python train.py --init="normal" --optimizer="adam_variant" --lr=0.000551 --weight_decay=0.28 --lr_head=0.00693
MLP neurons of a small language model. Each row is named by its layer, matrix (down: output weights) and neuron, and shows model dimensions 176-303. Each number is 128 + 32 x the weight over its row's rms, rounded and kept within 0 to 255. Numbers have three digits each. A neuron's up and down rows have the sign that makes its largest values positive.
Before each neuron's rows, "fires before" lists the tokens most often just after its 100 highest values on Wikipedia text that the model never trained on.

fires before: " ", " the"
L4.down900:183097180115105132099108143119143093157150145109106166122125083047114168140115113095122147128186121173139099173127134200131139103135111171118147072194137156095128146085170117213098174117116102111137087141144151136160126099173144102115135088196087205125132170131140173164137129140107170127198071107072162099119161089125144190124157132146079168118135138134152117143118090179131133136104

fires before: "–", ",", "6", " |\n"
L4.down1737:145123150121145158176073144138105182131136152063133165154142113105160109114147162163139144139078136125108143116115104174134145134119123159116110178154143136119077120148074124157134072135147065132165167146140146116163151135161130171172125186139140150066124120140180142141114117093085121139097082178105100140169124155145215133100154063170108125087150151078165079118111125162159064156181

fires before: " the", " that", " by", " his"
L4.down936:090142119119091125119051115072183169149164057155153146125119135157085199082069128101123122106142104173156125137113133172090123145096175066158108094165198099146132096115159153135076176067120145120128110147119162113111114124150091120178154091125108130141128117141090134148130142142109162164182139139131079056101106175149156135203148185115123119122102122098119079132151138133108101084068

fires before: ",", ")", ":", " the", " –"
L2.down1217:110121105115131098124125137149173157127069117118096163180185180161125126132151130182140142154137082092148118124085128126124141133141161082091075174121108124063155158092130122114119113117086126105146146158146078110098125157161161142102090147151157136116133124060132173118143110161083102087096130050134176165143079155121106107161148150143115143116141133119160086091112047106062083066158

fires before: ":", "–", " code"
L2.down279:114130084090076166142135076126127174149163184160138084123147170125091097114142094167166082124101106145140144153132121112049133196124110115097108058145052164125181150107086176178114160131072122145141125173162102091125140142124150088128147100118180050125071188093118143097085090101120119095146138127133113059146066200054140193151130135133130140078179106137136142115136113116119140173144

fires before: " ", "0", "1"
L4.down1176:105081065125120077087140091172059130115126130137166123138149128126093128072146172107121112135164107122129138115152110096166092125118150111128072116139098160124137124115144042107083121074101092114142154092127150117209084103098152153138099120124104119090118129160146158138174179106059237100098110128112101171106115140114138127104099119134168119065093129088104118147147108133144099166116

fires before: " ", " December", " present"
L2.down1344:108130155124091112116208131104165080128111158142070136090101074126150117125119113130083155172117105164153119083141133153155169144151200141129098084071097102130125176060082110141090141140197167156122151165140122171118133137153138159088149103083190173126104136155178188114163105067113159105178168094165126115128109089122183094115150122161112107164140127162136125150117101103107088165126

fires before: "=", " |", "==", ":"
L4.down1107:076205108124074101122110105176110121140127115124176120131147089098140121103143129112175143103134169159162098072120140105099117117155156125109182120143117142115125145111107139162102114146128142171154095127128148141154101129154109081138101167074169118178113131105105163108196111217149124120142115135143167120138111080100131125110078161111119055091116104110108118119156099135108121106116

fires before: " ", "4", "8", "1", " |"
L4.down2034:183156123148196120128190179110143095118141051143064172127094085138135089113155107127102130131147140194137127135179128146152181152131114169144146108067117125148132166158159129106173128154090115156113131185091133175099118161138070125197172117167156165116101057091182155129153078118134136133085099110137121130129149138112126164162178171110153171201128114111166089105173161144140136120079

fires before: "1", "-", "0", "2", "3", " Al"
L4.down1183:152139109122122129167121170139106078080117138144152073107131071117170113131115091165137129165055161191163154141127155151147120126105125154138081195125157136104147155107124128113151102150138159130150120110140118176165133117101203176121102161115119143124123088126157088115085124200146094113101129147137139164108114138129163140202129102096115153104153189148079124152187108167149121078173

fires before: ",", ".", ".\n\n", " to", "\n"
L2.down1615:137105174148136195080115138102142142135083164150114088172151153116116169105121076135133129075160180092120139171131143104164146113123109138161104098132132123151110135142125123167116076162149094126085152105058047134128129086134074181136178149131113107168139123129190102102143056199080076120112104065099153169118143194147075199081099132133122137137142133161141116113111117151105095175142

fires before: " |", "0", "|"
L4.down622:144134145145156155146095111156076175131130139088096093121155120159119071121162101102132156157124157100126158150095106146096066126146054169096118122121112100112146125166120117159143162105143126119142124116085110096067136098101135177097153058118094166120133158109134096128087132113152146086087108137146126131170153114139159088116149159102166118112157155151094147118126117135155153107110

fires before: ")\n", "),", "\n", " -", " (", "."
L4.down890:157127122068158161111144160101189166141184112058142140143116176106081082073126107112130172148096123102103136079093159141124165132147077159156119144185112057195119120128110155143098113151107089162175128162192133111142124122170079133137103083168182078117125168115107153167085137111096118067132133149144208052164193087176135090170153130131069110150156132181126113118122084110154144164109

fires before: " ", " (", "born"
L4.down739:142128117114129074154159135101144217135102163145035148174153150124121177128110181135147106076120134181163106133128104091093157128142120125105162138167181141114101151093164165083065157107101124083127131131129073112095053158127175151149127150071097137117086085133141107065118116093122097088097128127169136094136125131148135128203158097113138135155129182175156140150141093151108108047174

fires before: ",", " is", " was"
L2.down714:133170183123139090099139156126041138117118192131109186095101076150114145120143134138046086105186166116141139156164152100181106124150068121163147139126186124142166115163095149175113042101149155107132163110030117132116151034157174148171128123141157117103129090192151133140171133178134098197078185142055132113134132134129069131135125163157083137103138135125164131122124170129138152120104